MLP neurons of a small language model. Each row is named by its layer, matrix (up: input weights) and neuron, and shows model dimensions 128-191. Each number is 50 + 12 x the weight over its row's rms, rounded and kept within 0 to 99.
After each neuron's rows, "fires after" lists the tokens most often just before its 100 highest values on Wikipedia text that the model never trained on. A number after a token or word is its count.

L2.up409:51 31 33 54 37 64 43 66 28 43 38 36 69 52 55 64 32 69 60 38 39 65 59 35 47 47 46 41 65 45 57 39 37 55 51 61 62 49 36 60 48 56 44 64 47 48 52 55 66 52 40 70 24 48 50 46 62 41 60 45 44 43 50 20
fires after: "," 57, "9" 24

L8.up256:58 51 36 53 57 56 62 66 36 43 46 48 29 49 59 56 48 36 41 58 56 46 32 30 52 52 26 48 30 52 49 52 55 24 33 55 63 51 51 46 49 52 54 35 30 45 39 43 51 60 61 51 65 40 41 51 38 40 36 53 52 58 62 38
fires after: " |" 15, " D" 10, " C" 9, " H" 7, " d" 7, " f" 6

L2.up644:48 55 40 64 51 74 45 27 57 42 48 64 46 30 76 51 44 45 29 59 51 53 58 57 50 35 42 62 77 51 53 47 42 53 43 39 63 48 38 46 35 62 69 51 56 49 61 47 92 40 51 44 36 47 27 47 43 67 39 46 55 34 44 34
fires after: "1" 44, "2" 18, "9" 9, "4" 7, "3" 6, "6" 6

L8.up1068:61 39 44 54 45 40 47 46 59 32 59 48 58 68 56 42 68 45 68 35 42 55 70 37 60 42 44 46 51 50 56 44 75 53 38 53 38 30 63 50 18 53 62 48 27 56 53 42 59 42 50 65 55 48 78 42 56 53 41 20 68 48 50 45
fires after: "9" 19, "3" 13, "4" 12, "2" 11, "7" 11, "8" 9

L5.up254:30 50 42 36 67 35 52 52 45 52 35 55 81 55 69 54 61 44 58 61 47 38 38 51 40 47 54 41 41 56 44 29 50 50 35 42 57 60 39 53 34 60 26 49 51 58 32 53 37 58 53 40 62 34 45 50 47 70 63 34 26 51 51 35
fires after: "," 37, ";" 6, " and" 6, " (" 5, "." 5

L3.up658:39 59 57 32 48 55 52 46 30 35 54 48 53 42 48 43 54 59 61 51 32 51 62 49 50 46 56 32 55 33 77 44 43 65 51 40 47 57 66 51 36 53 44 47 39 32 53 30 50 55 41 55 31 63 16 48 45 64 45 34 51 39 49 43
fires after: "," 45, "9" 10, "0" 9, " |" 8, "3" 6

L8.up75:50 57 59 41 65 19 51 72 42 38 44 45 73 42 46 48 48 63 37 56 35 77 33 45 43 52 28 28 52 57 61 40 57 51 51 62 43 52 51 43 53 51 67 57 30 37 72 41 46 51 42 76 53 42 69 60 41 51 69 51 46 62 49 53
fires after: " " 31, "0" 17, " N" 7, " app" 4

L5.up699:49 36 48 58 72 49 38 76 77 43 42 71 60 37 63 58 50 24 58 61 51 53 77 38 46 47 44 45 50 37 55 40 38 46 42 57 57 30 44 52 48 74 67 41 39 61 47 62 50 63 45 36 64 64 48 49 75 60 50 35 39 39 47 52
fires after: "9" 28, "1" 15, "8" 10, "0" 5

L2.up103:51 50 51 38 58 44 51 41 51 43 58 43 56 49 63 45 57 55 43 42 47 42 50 40 48 39 54 49 60 43 56 44 44 32 46 58 50 50 46 44 49 52 50 45 54 68 71 16 60 45 45 71 40 67 43 57 60 58 34 22 54 56 60 49
fires after: "," 25, "9" 9, "du" 8, "2" 6, "ele" 5, "le" 5

L8.up456:30 57 43 49 62 46 70 45 45 45 42 74 53 54 64 45 32 59 50 47 25 41 61 48 52 47 53 69 49 47 22 39 74 60 39 67 45 35 42 32 32 64 46 25 52 66 57 38 57 44 46 45 62 64 64 47 25 49 65 48 32 49 49 28
fires after: "e" 17, " E" 9, "le" 8, " o" 8, " A" 6, " te" 5

L8.up610:50 42 40 53 49 64 51 50 61 45 28 72 45 60 40 56 68 39 50 64 68 47 52 24 58 53 69 52 55 56 56 40 67 43 33 64 25 50 48 39 41 54 58 39 45 54 31 41 62 55 51 70 65 38 59 30 53 70 56 64 44 49 63 41
fires after: "–" 22, " D" 16, " d" 13, " " 7

L8.up111:44 29 30 56 41 41 39 62 33 52 25 29 53 61 45 43 42 33 78 39 53 43 40 53 53 61 39 64 31 40 54 48 52 64 45 58 52 44 56 30 47 58 50 43 59 73 59 52 45 61 62 61 68 36 50 46 42 36 55 56 37 47 47 39
fires after: " B" 27, " V" 14, "B" 8, " g" 4

L2.up757:57 47 47 43 43 54 42 54 32 41 60 47 42 49 39 46 56 59 66 76 36 34 49 49 71 39 36 45 50 33 38 62 70 24 37 81 63 60 35 49 42 46 63 44 44 57 48 55 48 63 56 66 66 37 75 55 62 30 46 40 54 46 55 56
fires after: "2" 17, "0" 17, "5" 12, "1" 12, "3" 10

L3.up154:39 50 30 55 33 54 29 65 47 50 71 27 47 61 41 41 59 58 45 20 36 47 29 24 45 61 50 42 35 45 46 57 54 63 48 49 72 50 43 50 50 56 61 57 36 61 58 64 50 52 58 59 66 62 76 64 48 38 46 50 60 47 49 50
fires after: " the" 58, "\n" 4

L8.up616:43 46 40 61 53 41 60 48 46 46 47 71 39 21 66 48 46 45 46 57 30 50 65 27 48 40 45 76 32 61 54 28 45 36 25 64 62 55 40 38 36 53 52 40 48 61 24 44 35 59 55 56 41 58 43 49 45 64 41 43 42 56 57 36
fires after: " h" 16, " H" 12, " E" 9, " Ph" 7, "le" 7, " L" 6

L2.up1098:48 51 55 37 63 46 61 37 70 49 38 46 44 49 59 47 34 45 46 70 56 47 50 64 66 71 55 31 61 45 51 32 48 59 51 59 59 41 48 43 56 53 41 47 44 23 56 66 49 50 68 38 51 37 26 59 47 43 56 50 57 31 55 38
fires after: "1" 35, " " 13, "2" 11, "-" 9, "3" 6, "." 5

L2.up1119:78 49 49 63 38 48 59 50 52 44 26 43 44 54 54 50 45 56 43 62 50 59 64 67 74 62 60 35 38 43 58 36 53 54 44 67 43 64 40 58 38 46 46 56 39 45 41 65 54 55 48 55 58 40 46 44 52 56 37 47 43 34 68 36
fires after: "2" 22, "1" 17, "4" 7, " " 6, "6" 4, "." 4

L5.up638:43 26 51 51 35 34 31 55 80 31 69 67 50 61 47 55 61 34 62 67 41 58 46 45 51 37 55 53 42 57 47 41 47 39 48 53 43 49 62 41 46 50 47 66 28 64 49 43 68 73 34 43 61 38 52 47 43 32 60 62 32 50 60 52
fires after: " " 21, "1" 20, " was" 5, "9" 4, " August" 4

L8.up127:66 30 51 54 19 29 38 70 57 51 37 69 49 37 30 66 55 64 30 59 49 58 65 41 69 39 38 50 37 47 38 28 26 40 32 49 57 39 39 42 54 60 49 50 53 46 64 57 49 45 61 49 26 62 60 67 37 53 57 50 58 65 44 50
fires after: " G" 30, " M" 20, " W" 11, " P" 5, " T" 4, " R" 4

L3.up1092:43 52 47 36 44 51 46 44 37 20 34 67 38 58 50 33 39 50 58 54 56 44 49 48 52 61 49 36 68 45 43 31 42 73 48 70 55 44 48 57 40 42 53 44 48 35 46 59 57 38 32 48 55 35 33 75 57 68 53 45 57 14 74 59
fires after: "1" 31, "2" 16, " to" 5, "5" 5

L8.up575:51 53 55 65 53 25 82 62 54 41 53 56 52 71 34 58 46 52 62 49 51 61 66 20 75 45 54 57 35 45 43 36 59 68 41 58 54 31 68 44 34 66 49 54 46 55 42 64 32 79 76 44 47 29 44 44 57 43 51 46 55 64 45 35
fires after: " B" 40, " b" 18, "1" 9, "0" 9, " G" 4, "B" 4

L8.up740:21 41 33 55 54 32 55 46 52 28 50 65 45 56 53 51 42 40 62 55 41 29 56 54 53 50 34 51 40 24 38 32 62 46 34 34 46 51 70 45 63 59 46 56 72 71 46 32 52 59 68 29 36 51 48 47 48 60 61 30 40 34 64 43
fires after: "1" 33, " m" 8, "j" 6, " M" 6, "ra" 5

L8.up323:70 56 61 20 54 46 46 45 68 36 51 42 57 28 36 49 45 66 33 56 56 51 47 42 55 62 50 52 34 38 38 46 43 63 41 46 55 51 73 38 37 44 55 58 67 51 45 63 45 50 57 38 54 42 87 70 29 44 57 55 40 61 25 43
fires after: " M" 14, " k" 10, " T" 9, " K" 8, " v" 6, " I" 5

L2.up961:52 45 45 72 34 29 43 53 42 45 54 50 46 53 36 65 45 71 42 37 31 45 84 51 40 37 43 51 56 55 74 27 55 82 42 50 66 44 69 57 42 56 45 50 51 42 63 42 46 44 43 44 40 42 50 46 56 42 33 52 53 38 49 35
fires after: "1" 14, "9" 13, " September" 9, " October" 8, " July" 7

L3.up776:47 64 64 38 42 22 37 55 40 40 56 47 56 56 64 55 40 47 59 61 35 37 64 34 52 42 45 48 38 52 42 34 38 49 44 63 37 55 49 66 34 56 51 56 60 51 37 41 56 53 50 44 69 40 49 55 63 57 47 38 32 54 46 52
fires after: " the" 22, " a" 21, " an" 8, " The" 5, "The" 5, "'s" 5

L8.up249:32 37 49 57 65 44 50 43 42 20 42 49 57 42 58 40 58 42 46 46 55 33 40 54 66 45 59 37 55 18 64 47 43 41 49 68 78 40 64 56 43 47 45 52 31 48 47 45 66 50 75 40 43 28 49 20 47 44 31 43 40 35 12 40
fires after: " m" 29, " M" 13, "ac" 6, "um" 5, "c" 5, " t" 5

L8.up838:35 45 54 65 32 65 32 39 41 32 69 49 77 40 32 51 40 55 66 31 42 41 80 47 62 55 53 48 38 51 49 52 54 44 30 68 38 45 54 47 40 61 66 38 61 69 63 50 38 41 72 73 59 44 67 47 43 58 64 39 54 37 42 45
fires after: "7" 19, "4" 12, "5" 11, "6" 8, "1" 7, " y" 7

L3.up1063:49 39 66 62 60 40 41 64 76 43 50 50 43 47 68 52 55 36 67 70 38 49 46 49 53 39 40 28 55 39 46 28 60 41 39 47 33 44 67 62 44 55 63 40 34 70 57 60 60 56 55 38 55 44 60 62 66 58 47 39 33 48 46 62
fires after: " " 66, "1" 13, "-" 5

L8.up158:65 72 60 46 29 51 51 40 51 64 18 57 53 62 41 52 54 44 75 60 30 51 50 53 34 42 40 63 24 41 40 32 71 48 39 53 33 26 45 33 31 54 44 69 60 78 38 28 61 56 70 47 61 38 49 35 45 68 51 57 35 42 54 52
fires after: " G" 22, " V" 14, "ig" 6, " v" 6, "G" 5, " g" 5

L5.up670:65 46 59 22 52 51 50 50 54 54 47 60 53 45 65 54 39 34 51 51 39 52 55 41 53 47 31 62 35 51 37 55 54 46 19 50 51 61 50 53 49 59 79 50 37 62 53 57 29 48 43 34 73 57 55 56 30 40 49 38 17 63 73 56
fires after: " a" 36, " " 30, " the" 9, " an" 5

L8.up1142:50 41 47 39 62 63 42 60 57 51 31 46 55 38 40 45 33 66 61 61 55 49 42 45 47 56 54 54 21 56 44 45 33 48 48 40 61 38 49 37 42 50 38 57 50 51 48 56 27 76 56 32 45 52 66 51 59 42 49 53 35 61 43 45
fires after: " m" 19, " M" 12, " El" 8, " imm" 5, " Cal" 5, "s" 5

L3.up289:30 50 43 40 64 55 38 66 55 42 41 41 54 52 66 48 53 58 46 62 51 54 45 34 55 48 70 46 42 52 58 47 47 39 53 80 44 59 49 43 27 52 47 48 45 69 38 57 56 68 47 32 50 40 37 55 39 60 60 48 53 42 40 43
fires after: "." 41, "," 34, ":" 7, "0" 6

L8.up579:29 78 57 60 56 53 47 56 40 50 50 46 41 49 59 67 55 36 81 72 38 52 41 61 61 67 57 46 51 15 42 26 49 33 48 52 58 58 51 58 44 46 70 45 51 80 69 52 52 51 44 27 49 54 51 44 57 21 46 60 57 46 56 55
fires after: "1" 42, "2" 7, "ut" 6, "ur" 5, " Spec" 4

L8.up393:54 44 51 56 43 50 50 39 55 47 54 51 48 61 38 64 60 39 63 61 54 32 54 30 42 61 49 34 15 35 26 44 70 31 42 40 55 52 60 56 40 52 59 44 43 30 45 44 26 69 43 52 39 42 48 40 29 45 51 27 60 55 57 35
fires after: " |" 20, " G" 9, "|" 9, "z" 8, " Team" 4, " C" 4

L8.up436:56 60 30 54 63 37 35 26 42 47 14 56 68 28 51 47 56 44 37 46 48 45 45 23 44 46 50 48 50 40 44 46 57 50 41 44 56 60 47 67 41 53 62 57 41 39 36 49 54 49 76 27 39 43 43 51 51 38 57 56 40 58 58 41
fires after: " M" 20, " P" 13, " K" 6, "m" 5, " L" 5, " R" 5

L8.up997:67 46 38 50 31 50 60 43 44 37 40 53 83 33 39 41 52 49 75 56 31 40 42 30 45 63 63 49 44 51 54 54 53 35 42 50 63 24 49 55 47 49 44 66 36 48 62 53 58 32 56 42 47 21 78 61 49 26 47 64 44 49 42 49
fires after: " M" 13, "0" 11, " C" 9, " m" 9, "C" 7, " K" 6

L3.up362:40 58 60 33 60 48 38 57 39 56 40 65 46 38 43 53 45 56 55 43 53 65 44 35 64 54 35 42 24 32 48 67 48 67 39 35 58 44 69 53 51 57 46 36 36 28 74 59 26 55 59 49 59 47 61 60 53 54 36 49 72 59 52 58
fires after: " the" 61, " The" 21, "The" 12

L2.up886:54 63 41 48 44 43 53 59 53 59 53 45 29 55 40 37 63 55 17 55 45 35 45 64 69 51 35 33 67 48 34 66 34 49 39 69 60 28 47 38 19 48 44 66 36 49 59 48 53 51 51 62 54 44 35 71 61 50 55 41 61 36 55 22
fires after: "1" 32, "0" 31, "2" 10, "3" 5, "4" 4